MLP neurons of a small language model. Each row is named by its layer, matrix (down: output weights) and neuron, and shows model dimensions 0-255. Each number is 128 + 32 x the weight over its row's rms, rounded and kept within 0 to 255. Numbers have three digits each.
After each neuron's rows, "fires before" lists the tokens most often just after its 100 highest values on Wikipedia text that the model never trained on. A number after a token or word is its count.

L8.down766:134109114117139130109134154152042122081124167129163133097117114146082141132120144164112125143129129133081120110123098212138184176162123127122106110173105122158117080098140145077100153131132125110117142011102125118127155117089157124119096084171133126092175078179144126101182130102148186109088156118149038051104155146146185149147109104144111204157140124175177092137091121116100156111105085109108150118143122111144144136176116113128180115139123194166151130124132160154140068108138160142124152112114110164159077081124076188136158083123131128164133145121147060107114111107100104160118174130168143098119143085112130089138085121146115074128118129169112164128111097142117121148063141163251196203150100126105119118095144145094147159166087136119091138066134149164164036156151090
fires before: ", " 37, ". " 21, "." 15, ": " 6

L3.down395:137125143129160148114139092122138103089159092118123109106170132129157153069114138151150112083162112143094144128169179164131182100135103071119091098112181136128154144089148127140066135134128094108070064056156103099113108106126133138132171133166112154193193207053158121102128139159110125114126137142112100122109141163146150098121141136101141184114129147103137156090094124113032151133123065177179048082097153115157137155131157135126099099123134115170102140106113115149116176214075077133102155120119125165127089131187088129112163197128128118051108095115135185081135132171115137088186115076088119096135159105060115105067139121185075152138153147086145118133115128149153117188113174202141123124101134158125138094125091142193147141075142105146168130145139181184147113080135099
fires before: "\n" 23, "\n\n" 10, ") " 8, "–" 7, ")" 5

L5.down285:080116105164172166081171138061134148097124062152094112114078243142086173101171107144139113147124175120095049095123124147126140156128132077171145201126159133127109126116161076092092143125101197117120066146087126100084145147105112122109167099075188119095105064099092124086190132148165075109120192064133091080141129130077105104184155123188146166075142138112130116097155132164108108180133188150061108214123190079147100165182098110169072143117120107099062087124118158145135127126149148132151117126096141150144109104121101130081136172024104202153155085146137128135134125126136170080147105171125195134125147128121125103190103110100082050093090124148173132142068146136098153119137095130097162178132153136070155139125110141126060134160110155097164124152153117104104093133115119
fires before: ", " 27, ". " 22, "\n" 9, "." 8, "\" " 4

L3.down1264:124142142130061138117164151165133162113085120184140107095189110140131137160144156099111081131126140147194184121089183135104163155148132091142111136134140122091117099148173171105122095132088109103113170116096113084153132154157163130132138104142139106160076119142093133153087149074155061130127125132113115070103107177115104158101155134165083130126051127142151130148190170138137166155086183108139102183144110153159110158108130138073138090133131129121163181138105069155140131147083143171066097122157245114156121113127130196158115124146079113154131105093122078150151135216089117118073213171145143127117130102131131060156176081070168128125144098184140130113169176139116113122080123158198131105128092171131080128112133091183129129161080113115116070119131153160157227158056126
fires before: "the " 23, "to " 9, "as " 7, "a " 6, "in " 5, "for " 5

L8.down1256:162165091204100073121067155142138151152104121133104129106141114097150171111170105087134162124123218138093108087121115127086130093086157157067139131127177154128123085097176113125102111087140126144141094139129129050133064103132088131069117109145106134131103122186121135109117119146177140147105126078150159141180094103122103130129133081152153110145160121119094177093124155149179175115132170084186150134127126098158161148133113118152160130112155113057124120174126128158159121147149132107090101143134084111169111152143147083108126093141098115103152163093094144221134144093153151141136079122179165121144112109085094169128106169115069193192176111108116111167115149112118131130118230148163150164117177155151089219193141126130113099153131135116122100150182148147097138109147107
fires before: ". " 33, "d" 17

L5.down877:140165077113163140062138096134127114102107116160157120109109120115122123078146127164114179147099139139146110120118121094110122119142118119136117111062164086126120141143158091125118182125154107127082135146169185115162164129144084117119119109070097122128125196109160073039111099147244167077134151141164174076211080224138128114110105110120109140124143106088114107099163171141161107118082078188084154156152067149055105148128105101173154172105148134135095104102153126133142109064190110122173117132126079160121068083137101142180149168160124123121154125117140202137096126101133051131119083146111122076140155141152156157149101092122136116148118189121136162143096140115130164134119166091141138143150168078159147157150146126124048114101074100145171114141121131145068123084214148
fires before: ". " 25, ", " 20, "." 4, "'" 4, "ed " 4

L3.down148:110062134178136077151126103123161200130101180093109113125167083112184153157125148114113125090106116095120180108156146132076157156174148143060091153122096112089111144104106129155069187122120095117106082164088143159117139140187142124214157170134161115110166206128103147103086171108208125158186122119062124122167143134171155108141121137100175168108065094177095069135105066125085150157102153094156128177143116094100085165101105152159179147066123122104074150115107153109125079133132164141114107111109164135110102122164115111132093097098114101124071134077104180096163208107079117047162120137137108102092092177080148122124126104140119092098175140149128175115144123078101118147128163131124045125171125132105125095104140215187134060139119100115137095146090106088093086120166141
fires before: "s " 40, "\n" 8, "\n  " 5, "\n\n" 5, "hold " 4

L10.down1526:053172112163173130111170126143115086093144195095124086139079104031142130118126138064123150175090160131143121118100150141130075132134085139182120139096103060118164127079138112154207088169143117169123121160127102173160139130098160155118155148113144176120153138123133140087118150167158082175149113179170175091121113166066072164136138104130144158103143103101163106157168081126117078099101088121116150084134116125082113134122101109122111162136094152164111172161132106142112168089072147107091105137141115143184135083144094110175065108098124097124133126166142109181132134135142062076108143154151057132142100154098134123120109130136158092081111132097085085112066146128144093089192154169168167124181112161143152119127122124117142121115096039127207085181140098088150181112183151
fires before: ", " 25, ". " 10, "." 10, "and " 6, "\n" 6

L5.down1417:118152196072128113099135070164157118094130142085104150089112140143141108140177117114106120166108099113134123139116136201107078109135119116137088090131164132116167160131183164156150098107135069123134088081165133117127184100113143158122102179149081138128084178110172116159171157148152117139117151122047083171123145125068106130133134172026122132095119125074140110136142123097168143128172157164072108105132175132146116075118087130137198106158144120135143165138178069111127084161116156173089104110119139149079092103088124192150078205164110139096150175135146114072127141111112166078106116157202135119112124190075104114119122103164062113147145186149121137176109172149121151178104152187096116118142136145174135133113140115048121148179160174097106149134091107166100102136128176
fires before: "\n" 67, "\n\n" 9

L10.down322:158149083143163070117229106055052170101174071081084164145164109139132118110127141023123114072175126115143129111148135072178148138059178098111184055157162092062074105133123166075172119134164107159104115098085096130115180122126131146122140136139128121113168141088133130146115156108082125108069142073104170074187153130168099148130109154126166125139142173134063101112133142151154140152086159157135099152155174128166168156140094143129148147146159126077121142134115150099160099178131063117132115157131165191162067146101149137103097141103173085130193114056165125147126152147125091103138112102082087132093155131163102115050114101122111139156098138141118139149140146095189113160094143095072071131139166127097095156121154113164081127095108095112167123087156153149089105134107158
fires before: "s " 58, ". " 4

L3.down764:131152056154124091132116098159061173109118066084079109177147114215072126139131088115143121129102154133213212098156130127077162128192167153158068085166119145133115073133128105146126139143098122081145146124123197074131172158096132142097109165163166213145135140101137125132135126109121093105090112127111168119165086103104072217111126128125132092099165116079175124124105153170053071123139110090151134158142111060155111141107147142130117166154178090158128147136111097101147155223142138151150077147142109145119120101067055109057171095143157148065123104189174169172120114122118093070131135075135096217124086148099123171138123129134168151101169103096132127113154118145184114085086134144153083142153133099108146112104132126096124172070096142133108102140107130167150153123138163
fires before: "8" 12, "7" 12, "0" 9, "6" 8, "2" 7, "9" 7

L5.down1239:081167149136130140144142132104047158093177166169141145133178144098087102145123150142174095110156127139139164083132101130136145147103140144093134127109108082108148152208184061173157153153133127137136136147105171108210139168103121137121086098121158139133153136144087160090039116146092094115147153164101151101085168137123089120130159126208166148101133168128120109144122153127151146098126136128106167138133115090118106130121126110097181160141156125124074183149109104160138132170205137132084155081161152169057042132095127122156126162096131140170141118075126126143157110133127129132157168139099085136136149170135121124142105107065099119142075114138141075098170056175119115159126152181107138109098120117100114177094131130118111135075113187073163157135179079104130140092145086
fires before: ". " 19, ", " 19, "." 9, "on " 7, "es" 4, "-" 4

L3.down311:104137119148056099123144189116127156118129106123087156095141108140164118106214085123126074091200141163104106082109122153102135140130155156124139115207117173128193133149076151128107175026131192128144172145092086142116149164170126100158092080169116103130103146096160047139115162156094158161135184163145058102125104090108135123163073053142089172120176085108126121146117137169116123091150084096056123087093116101109104119122096113160152093129157132069159075117140110148158142186115076102138079165081109133117161121089034159137192159163106171156139115139085129165159146129138119154104092093118170145161195087105088138174150148159203110133131082101119122099117079116124147131072081162146141111166089144131167196116129185135092137123178179121099089130103134149109151100089101
fires before: ", " 18, "." 13, "," 12, "% " 10, ". " 9

L8.down635:115180113133089131150118163137100145167103138102157136100145139152130112111137155153111113191096138087155126088109133133150123164100155151189127096097130111104129098205113103150116153125139076152160143188083172098061111143135164117126133174122144103168080176109101131118110138145111097142143147084136109115039136139128165089093092106167128160103172087128083166127155108097139151159109105144159108148158110121130073133101063092134104152125154203158077103101057104127093141131091180132121139105141073107151063112127062112135105121127165160128121143150129074164136086130137133124157163118065063138165138120150099196128140078120053070130135167143099100169111163172152113204121111172112130111185157098094128197136154111088064154115130129104090083133108161158135088153069126
fires before: ", " 24, ". " 21, "." 7, "\n" 5, "tion" 5

L8.down1142:143145078097169098187090139095125187113125110078130132138113088144113101135104094139154130137116127133104087133166130134079113158127101084090147190135024100097072158115131140097138057170137114168125165121083124138082077071121081155114144114128155158115142153151132092159148114130084164126134141088135104145125178176170145129137160113142180132105186188128142114080162116099111073101123105112105145140132201165099135132152119144147096138084125047152138125156142120159125128072050154155197204146129106062077083086085100046186180148102103127129140116081124122097114115165087129092147184182182124140148139136099224175034147070076147161114112133079160170145084120097102129114082209074100115131101090121169105150141069125056198090133128138123124086144084126173118122151156048
fires before: "\n" 23, "\n\n" 15, "of " 8, "is " 7

L5.down245:096105111160086113178142103093079169076100130074087159121160140181152149108090126235163119099138125171025130152131161193150161144113155164107150134137143196117126097175078088111137093093140086123132134093136114157088091135127159123134102142167098152184104119084093149109130096115061148105108164132103123109117166150096113115172137112151088085125148122126167152139087146138084125127176106104120079142196108103147111167176099074145114155075055107105131172127094098143164137101152192148142120121142116136117108154107080098107064125130160161096067075146172112142108116123127180109131094148070108149108166185086146136100141094166176125114116130126147146162157082116168175100150153111151134115104074196101148117151112168162107142086112114115096105136129106210153123149098111
fires before: "\n\n" 61, "9" 5, "0" 4, "7" 4

L3.down204:151177061158158112127156156057171159097109150167191107136174163116127163153120132113117188133119138143134162134156205179127133073109213138121065129092171119131123196103081095146119131142104167088117143185093128157128158121093157146140154121135157096075091138123112152093054153111162103145117105097153103063078148091158181110140105113152199104159075142163105111086207083150105102101154057131150192131122137168146132132125111054100100137046142153139093134172089112184127097110083145134161174142165079160135147090126135123170133121138117117143168133056123139110123147080126105171101133140103110130066148163155125134128112160091157127166148113168143135092089158107131122175141131113075135125040113145182121124155110114142134130141074120118184110129140156101083134116142180
fires before: ", " 31, ". " 14, "." 9, "==" 5

L10.down615:130091151122120098101161131142116155118069087134166142151062122129084151150118141149107097156087168155122152152087166207154085171082102108065065081128118123126152117140102157196048086161145135109145161184071114129151107118118091184063134074170188144114127186095148157111114178158163121102147132149159105154119167145107116120131125124153166098132082119087129113099103110166069121125086131209122080114133108113106162133125162148117140090152161126139131144113110104115148125140124150191175124119158147122071137119131048106076122151098137157159126153139073115091160107069084161109125054131215141110138135131172114096140163128139199138110096091132148109117085136138064090154171159079122157100219068107157170112121136143145083118163129096203161129105170118198070067102116131
fires before: "\n\n" 46, "and " 8

L3.down1241:130118134102102148189143120136148090142180146155123168105149121114130125116153106114134153168147117089104143180133175106150073183183113125116144095035143148118080120125127126114111127116124094075097101125175116129102134168145125063084144072079141148104088125099117140191117149207146115113094121099115113139171103076158076113156112104130086104184157133093093159218159159100132149113129131142153152084126091146130143187105092135086131101161154129067166137100168186155100175103080140115113108157145201147063178124121114085128105150137184079169158104113132146129092100132087110157114099118148150200160066112122122160138145172199110146113136119084110118101059176169172134120140140155118131119146163159118079181108151142162090167136074112123137119092157123103074126144163104
fires before: "| " 68, "|" 7, "\n\n" 5, "\n" 4

L3.down347:107100159095139158163137127142129130100154145172158123111165150128144056146129179130101117152109177081127119161105193089129117182194110130131131145143128056155104074139165161120101028108152100126147133163086140113159064111154160133115121141092103135118118094068176125147064096098158186089076095161116119159097097118123125193099159142199131040100143103110141117137137116141135144106180144119112112134125136192177121095125141140154165101133097116164159147164151105136126131082171076154095172086140152159099152158154134148166152133166124108172196068091094096150184131104164176126116125130087137153106163163163184129143185150127172169184144102121104091118172161165118109122145163109157123066194114120133155122095113158136175141114113152117142070135156115190071123179071129
fires before: "to " 13, "in " 10, "as " 10, "for " 9, "mathb" 8, "by " 5

L5.down356:107178148104134098203084147173115130097142145129101144107113138157088055140118132094089085148119089110108120096122109113107102153091071172060123134130136086093191159130129110125139171093112185090167127112104101098130122142111107124053138094098196140118174075101117098147144125147093155124139101101114089062136180178096146099107139129139143171159096179145121126128183130132151170109122133146156135124136124122058090177142055142139103032179148153045147131103107094158124162165145069111128107090107118108071123145101061134153116127055128150115121159147141113111090120147138152119162051136147100102062115156167106180200131133082072124121081148139155126152156156120125070093121157173154096065151088151106158128136108176104068166166155120154134129154178104123107106119083147
fires before: "\n" 81, "\n\n" 11

L5.down841:097104105147097120155174068133066113098139074142156147151209129145131199092146120164106111122145118107169145109174107181134118131140085154139090088126164123138132203095140149161113102162128199088114131163114098126078123114116124073076076133094182099121078063078075121123146129121148113113132122099069109124093085126113132164125095067110140118143135127103100120211156157085097122143145188142152119109089111110162074134162058106178108078112109112130131092142157086134111077122145182140101142110101130067130144100116145111111116124124171111158109119139118126111151164105192167042124092132138163142127108091100101174150129126106154143156167142150143082208171131086133132179113148112138116156071094108119086127145153109134131141148124145226133137087153116179078096152130140
fires before: "\n\n" 38, "The " 11, "Y " 4

L3.down1487:127087179157122105060131140117114128175123138161161116125150130109131161091124089155136083090146111138095184087128124105143102085102107100128150141078159082117135131167158116169075150144102185144124137160165123111168101115126125121161157143096098187099136056119167138149120153113143148123010092129074125107081096144038137072168146167167108169163118111112153096134154082131102080085112122121129157144143116140141148142082083112144132163060219064145177094102207097096116125175129143136102122139183180172130145080098176116137131073156130147071141166132131104161142190130142130103142125133200095156086149108122142126159120099102142140129089095092124133120161133096087124140147101159138114125122113064148174142141152138099134146148152131197190130178160126087076117193111132
fires before: ", " 30, ". " 13, "\n" 7, "." 6, "\n  " 4, "(" 4

L3.down495:158176144127150105094114145064096125163163148119153123151145106105167039094137099127111179158090158139094076077157161163134102155089136125179172159079107105117097124148117090128095125136160154136156091058108099155100124091123155135153156041081130108127135130106158102182099083097153146141162160145122161076153155147154148175153165155112115169123085148093076118156144166150112088049120145118155091142145104113100104136095159074149128066153148140077063133069143134116139112116111133130145106125103133140088150143112089165161208050161084103127093124117144156122159123133124145152071101111059129077178121096097076077079163098095135112134087132104119154161135128107116138137170133154130101113111169145136048172181124164161087097109181131189125151122113134153132140114048130
fires before: ", " 34, ". " 13, "==" 6, ": " 6, "." 6

L5.down1384:129170091113098135080122105091171156071164110128118122109097152128129120123147094137120122163148154108145146164108154168153109110135152103049140126085146130033181164125119109098097181092133109145123181139099189140070140134068118122199090116118179055147167157106113119143173111099088174113123154109100132157101193125181138171201133164129051139123085153169090067126155104081159134120166153168099129099136098176191127132107108065113095091100127176116044078132151170119137167122198148157100111172103154143145146124099060185108166149154095182157193129163087143127108116107106100181145155113124163128070146122127131116134095118134127125145152118165135181082099114116106061129145135152142105171165125097145095127101113163052134127145146088135144086161196172122161142142122097
fires before: ", " 25, ". " 22, "." 17

L10.down318:140137110122162143115098116126110157101130144090127141131078129077132129139096118169149111093162114140095132183160173203156094090123176114112143112141147062137100155112109167099129191105147129178142135140104126112188084136138109135086073102095131087124118147105123076111116100122121090138104182098092140119101108110211147122128119129162170106140188137170099172200114099160179109137164083168170061165098127097101075186141132169111150152154100097170129157126053101154104129151120128158121137099132133122183133115080108170153222144160106103083124154169132133141137099075100146139172127124098104169140146130142122123128117128145150118095133141157093109132114086124081154134171131131119144142220094076108052093143130122093158148158109145095150160152144128128130118116140143
fires before: "\n" 49, "\n\n" 9, "life" 7, "life " 4

L3.down1254:060155150108084148198164151079197120108143136101149120121111085143132146085129140100162103138120172056142164116084139058147117131151117144097105174072142093172154208148113152122127142153104050103137120116114176158137136126128076123155158075178131169158141094090117091111081097098144092111098163130137112068123142135130105075119100085099108041142095108191120131150108180151145159073101106128104125099141110106117121156136175155126056074144136112103074123134127101121107138129112140099131135067119169112167143108124115246103133068196093109115123032125108171063165108188140122131115151101067124181120150113146105152111134115163092110061122146153091167126129105099098095076154165131077194130074126093152111126053135141118158119177134115128161169143148151123128143132072133
fires before: "s " 84, "t " 4

L8.down439:085132113117102119122116100116143157147062156144131170164171168149153138160095135119085138143108164138179119126175089103172081164144114087136131050097132061166121128158120168081107128136157071150062138099117078126082193119143156136166132172177067138087149127134130089124139128141178179064142125113150136166103099140130137140041114184117145141120094153167141104154061097081061129190125057143088158118183099162123167122120113149127192126066088124129093174117124114123073162129082073143094153149108113136141097131175099136083101069136113145107091108147167114182180079138135141107120097138111184055095124115121178128136073161160166144139114135134196121106061121091166168109164108128083094170095135130074142127138158142182126137181108125163098143129111140106163145088068135
fires before: "s " 47, "\n" 6, "ath " 4

L8.down1199:112147114163103155142108093134110140207065127129175063148119113060110077126123108150103180054101109083119100137173127166082152130118120088143140145093146095178138125152091104161110127088047127177103130119105075114103093118153200129129146137114128122081115107123097159075170122155088140098197152156115127194150131119101088103154051099125180180153131135137120109073204101074081130145187144147137089116067196103131149112140102122124045061100144141146151119127133109090095163113170165141106165116132130135134111137089124153123163214107077157160150137129136133105111162079135120122120076149145138147151169097064202141208068097118158144107103136233180118139090099140104157109148081127113119117172082154090108148143131194097168143170118106110110067183114068157091068142152129
fires before: "\n" 48, "\n\n" 13, "= " 4

L10.down247:163109162108193090123152145125137092139182127134111153104159099097182110110113126144065117130095156104116107197142138113161118125099137090119097095185117123109118166133151136154095094128114127113142122189128093108088059121170113116143093122155150157142053113119148099044159077128143120096133110124098119141151172152072094076141187183140115156114074097158120097097129111103103128118183143144127120155099056124114170075156124090115100137119125099174164137115168117141124148131179149155155123137150157125140136085146146072087070136163134091154162160100071107133122150150147073120129111201107093213172112095128139151137108139061082127099059145102102157130129128134127122151184082150109080130147083127113147139148185127119139138090075165167126157129166164103166109154119138
fires before: "in " 23, "by " 12, "with " 10, "on " 6, "as " 5, "and " 4

L3.down1038:105118105132127126201157122130131096166078118122144151144073138160099129129093157164118096107170117163153172075131117126109104140139149054107097158132111117100141168094205164122116177126137085106170127118128097112097077182131149175127097142177164164132108148141135118185167156142139119111129145103073089116108129108087124133166155189098181106125155099163156092108121128123092170089105084130165047112139194105137096105120185180120140134106152142125152134126181180126154105125114124142118114133117153118117124158180059071108147168104128092116080148165115142128110146114123124087160094125132150144137090100099113132131134068103162146139128155145115064137186201098098149120162073144150128210168116039162091155171091100105126157118140133111114074138126138105151101094098114
fires before: "\n" 21, "are " 12, "is " 8, "was " 7, "\n\n" 6

L5.down1247:048185106119090158146100131097128160161178115124115086128074131140143062070125144120126097167149112122138152137072162115144073084134089123098093109089134137171188175074111126205100119092099112123147142088090090139073164178170106099093123190109121132087064168061160176117186152133065137226151110153189152216176145171099139139125158141132200108142123047140164151053119114151123078098183130127140065176117140123151101177175131148127123215126158122144127147111192061080160115107082127095061098145088168189137116125095171080103119185142095143131116123096141099085125095132137121155086130114123136158114128095113127113176105131120165179098143087162139081120101170128145149129195141175158088072135095138109151151126068145080094130091147120101123084135106116135204120129059088
fires before: "\n" 42, "\n\n" 18, "Career" 6, "Personal " 5

L8.down376:093119125159076199148131140171080167143107156144093156102123189149090150158101172123068096147144103115177173136146112081113067192168109135070171101162076135080107132161090082134130166169147102163106212127115189054155094121120133152149149137116107099123122060174066125102115073111146138116127137123166129065183123127073076178070097175136103124151157148119128133102123151178117102184115092104072191123112153153131150109103134101135106115087110111128119144085125140116163183176137075153109175120137148148128068147152159121109122157144055165148146104165180092096113151159115155122123081124104111133221097175112110073075116107066177148135126119099136100167144062141144170105185155146087110156133117101148113145229164149084053120169148141148038128135127130096128109078164152
fires before: ", " 20, "s " 12, ". " 8, "." 6, "e" 4, "e " 4

L8.down102:170141160053083153113150218100194121102159155091122137033108130112147169129083171134153111148184141063095113089088142166106206130095167123114114147105088066103119072142117092131143183107131136136141149122154149113154123093149113146172166136103138139172112137107184126100119116182140124096179111094161098130114144127086134135122140132134078159132159137142133108110187163099169095122111195129144144176162131141145110163136119126161112107079111153105125098166147130110126140101152150130110173160112113088097129181163170075134126124192139105079107125116096045130121129140085127150133190114108125090116143135114131122047091116124121092143125198140082109159109081094147110155108158162088090215176129161164145117108092159098146031149133162108148178129052142144151137115162084
fires before: ", " 27, ". " 15, "." 13, "\n\n" 6, "\n" 4

L3.down12:150152162101125084097125125142161149073136150165131145118096128053117143077129119151127135161165144146165105137137154122122155125125161164146076184140146137149098126141127102146132161184139084051068094121155113072211167138164149134120141155119124169162119094143126071150168135157126147072127135125144131143058150210145087104135128118148133101118132123162076108128140123189130102141116110153104136139208087108188149112152131092086126160106092080174162164127149099147161126154115138140106133070150135104208113152141065153116106050118156169134130207136123145106143181129157103162099220120104105107116145090107189179055084066134160151173179121162164130156167106159126124154098085152119145141154088088113169190146117168081069104134152148114190160177097130108135097113181145
fires before: ", " 29, ". " 17, "–" 11, "." 10, "th " 6, "-" 5

L8.down1168:110149124100127171131135169111123202129150109134134158068139127113117177130121166129139103128154094124166135103132158222142127154082147109081095144124096081134198131103177080144125088147128165119144132154182119107164119133055174128130144141088103183135077130102105189092104156087143142135153159111105146124103148120131085183137191141104137118103133127111142185137154077113126088108134123081132122145131156124113121153101172082124098152138074098107093142126092089115106062132098103108132074111134110127082119106115116103163124170106124110070078151166126135152118124205179079122103136076181146133134153087142124087093140116188123118177166112149128123156166067124073142093121144161138216095136162144195092139173157115049087108135133169087138087133138152130186122114192126
fires before: "\n" 63, "\n\n" 16

L8.down1043:173099060164133135170203114128196117127144105127130145155149223103110115160156142117105087136106108152061138173135171080159107146138129099083151121129183154109126111160141044129127185161165083112093121138104161104076135162112148162141124143141119136134162155152090127111124086161132132152114123130130105093076126082110146140142140146132131141104184172075067140093162060136135114167163104143111086133122145147138132158102111072133099195088129100126123135123116111180171121106078030107110136094107174043177165129172127163138137129169103121127179075132122121151159121187114098064105062138157072141089115099096147170139128146170139124126122167113179126164194091146142153121174160108109056097087183121137104167146062071129150139114082120115104195132151099122207122141113115
fires before: ", " 35, ". " 27, "." 9, "==" 6

L5.down697:184169126148137100125107131127090074224173164101103071141098141077155124061117109120087141111145150111107155173155102091167143123130148119128110080096158146081136143169158081153118172143181144137107141177111079142101098154089146109161103143152155214150143162132147096123080077140097132128162143100110097164123086109134122085129085162141159075115091137138105139100116082131091123170131094103134152143135123136081114119076084135118152187098130224149123171132147149159089185110155089094164090173097072120118114191135134150084080140099117128131153091091183182088130188096125150133123120153125105134169111135058076149157099096161140127120121144136132145092178123078239108148125150137110109163140105128123150167112072134137138107107113072128119067107129081132130130213106122
fires before: "s " 50, "from " 4

L8.down690:135057107134093119114128136150154112072182093175046043158146194156152174171145083117096092140146145112104169171103107220188157095199137112125180096127139176139125063110129071117161147125150133110166153171110168122162123159119161140154166092135099191135114131137139165167122102129055121153084116125108159113054150104116078124157153139126099086141110117112170158120162138125152168122136170098161124156114174134160121152146148178127088134114111107107113176133123105105161073089205063126127150097130181101077089127082100120136089093067090147130174138096120112101182074147170158113152167137142154142127099125073086093085106096160169160167154150109139117139136092125139175126097105073150126150168134116184109167144184149109082125105126083145140095110154084070124090066148101
fires before: ", " 20, ". " 12, "." 7, "et " 5, "==" 5, ": " 5

L10.down913:154107121156076081181133177156118126129123096182185128112095104128115139114043124172098105106163110105122140123133106159115123179104095109076078146145117068177135090125148183119110077169085108132096106096137131112110116151092147132217154187126162188144094116095137155110079101114184154125158057102165084172128126116136142144182113171116119143118071158162111163130122136096120060121191152074118073102180131174098150092053155190140126136098154073103114110120118102113148092084143135166182094086124162129085100092120171105168125151096150144142130148137132155103145113123092110126108058183154097122141145142165099160114110132161122047095168109155173149180136134096178194107116116138083116106127179101162096133163110112125116139162128139117148097217087127113079108074121182
fires before: ", " 24, ". " 21, "." 14, "\n" 4

L10.down479:168193131180135159171141129147166131119129171103214149119090160188167150111142148147146158096134149120151107117109145034156181080077174122123075176165171032125110114147098162184151166145118149120068152126105166154113153089133128152106147159119117124184164081164116103143164098108108169105061106134071154161116138091136130163087102122148103132094096113157162074113077148077086116191109076162138124124128165155134137144166096108158091132124182154132126158128114054114131160143069152105050118124139090101179177112108067132074155111155124087102119096111083117156100092147143103114110132165105105080153084120132168167163157100132173139161190070158090151154169111148201104154157115162067078132154194083109141113107094130118160091162180122133133122147103205191152198116073081
fires before: "\n" 46, "\n\n" 24, "and " 8, "===" 7, "==" 4

L10.down391:153081085104172119144121109143138054147141079134139130107114123114110172148113119152040150153164164101120140155152080089174109102138122129046126146139142123106146160147123132132138138105154161140184147152162072115167120182139121045142118187159074172152186143061091081125079110144113149054078101119142120168121069162077130202072129119134108081191147140175132218193128162070158154094131033122212151142141136122100045160071175124098191101119130093140117131122177127149106073094158137115134121131168156108152133103105098111117167158123138075104156178109127106134170103096125127136119141101123134201135112143121093169132119172131143102163160083100157070177111176112127128157147098153159136100106081129105147122139205116102151144086115142110124142134148158155136128139116101
fires before: "\n\n" 61, "\n" 19

L3.down1359:200123133125132171097116126112136148155159100120120097125181116096122148104130140141159204112146128106108106126133110105132112115153119139099085120107206116098090110149137107121142110164143103169183081088125090063174121168105139144199129035122139094112129177115117134165195118099094093112127084117132156151172164171162124114185131173172054137048168056210126129165128080165058102142125099125104126187108132191159109105119159155131135164098099168119181146153174133166144130093134208114081128163165145123112189099095098175142130183135099119135090136126149151195138110095075143142126126136205111085147118104067159157121179126101141093167122224113112107128109161077131123138103055107144138170147159112179116146146097146118124130111170116107122104154181134125194101105084098
fires before: ", " 31, ". " 25, "." 10, "-" 5, "ales" 4

L5.down558:121133133128100104175171140163125138130135108123097088133120129152103150108095177113116117146103124142126109117157140064113145100147141185149108190093143144105073124141164154132125091183151148097154101109141094121167114102109143140121079140121066176104116153124124146147126129111090111168097171160124119158146172161128098060152165112140134052099081103128155173100110115130006090061121133129113058151133070169102126126120126145136116119179102138135137140128170162110098142080136111119087157149095084135194144036091110090191191148087143132113167133144110156100166159086133159187149115128178124110114107084109117166157186156111171138185135121134131110101117201154130122082163118136077089167149110122090089170138086165113162138140184082113136155120082117137084142176135135
fires before: "\n" 90, "\n\n" 6

L5.down1135:096108142154170114125107175148133138137121139135132168088115120135107134178102188070136134104140124094104113140086127024089167133129133130154090102124069100151125172184142182133100084122055122147137132127156198177111109122102121099092161134125124166083049088130091110133152152120134156172105067106156066087136156146147140137117088119175132084138128102150091125128119083190145141115108082118135225114128092158149127112130166175122155138154122146169134064131133138050116110136089145150083141132116180101138151161132109155186125127079136129110075074086191140143106169103110183140140188141171142183171099146135158111080106144112139149111133138098100082143113151085147142139161120121193207054153163102117121128101143157116190102102111156114094095112113127074071185148118140
fires before: "s " 55, "in " 7, "196" 4

L10.down1401:117168112156178151056139139110118174132188114089116152122112107141175205138150117112147065079107129168122138099070126130145103141095144168146099116144183173104135094165149144098106054058130123073128176146169102106103082126147134150129190083113150170110094142118150090133091178109109129102115095116137109151194156155078155156151162145119107140075145129112088176144174087042140165130147088154220138121127062083165159123130172207097082113177087126110126131152135107124178054167128147115110121144131146156148122179094072154187099153150119183125160173119100077155059151103170099138161119151068091133100132121146096083113134101085116110109151079154138070175183107141128106098171168094147136099125171102082092124122136120106119134134124112152192132121160149159094146136149141
fires before: "| " 27, "(" 20, "/ " 5, "in " 5, "and " 4

L5.down900:087121161102128161064093141134135169155165062074104120140184138185127137084145142115110155147149104235121075137158141127064095063129138137164089207093150099143096074149078180136128123143160123133117154117142096152177112204114143128102133156113188145119091170145060165150117132173115104115078105140127068185149162128100116135122180100198115120107146155094185088143139161145106110145123128107129154141132167173123149103132102150099193098122143132132106147055193059108143103110138141118076128133115168078151166087157123120062188138171127143053168167104112112199086120067180121112179089157139089132128163116158156111092115085120132132140149130093116126189172125126161106151134170134113142123168132188165085116119059085109147119137145087160099123173115151187157157085139134
fires before: "\n" 48, "\n\n" 6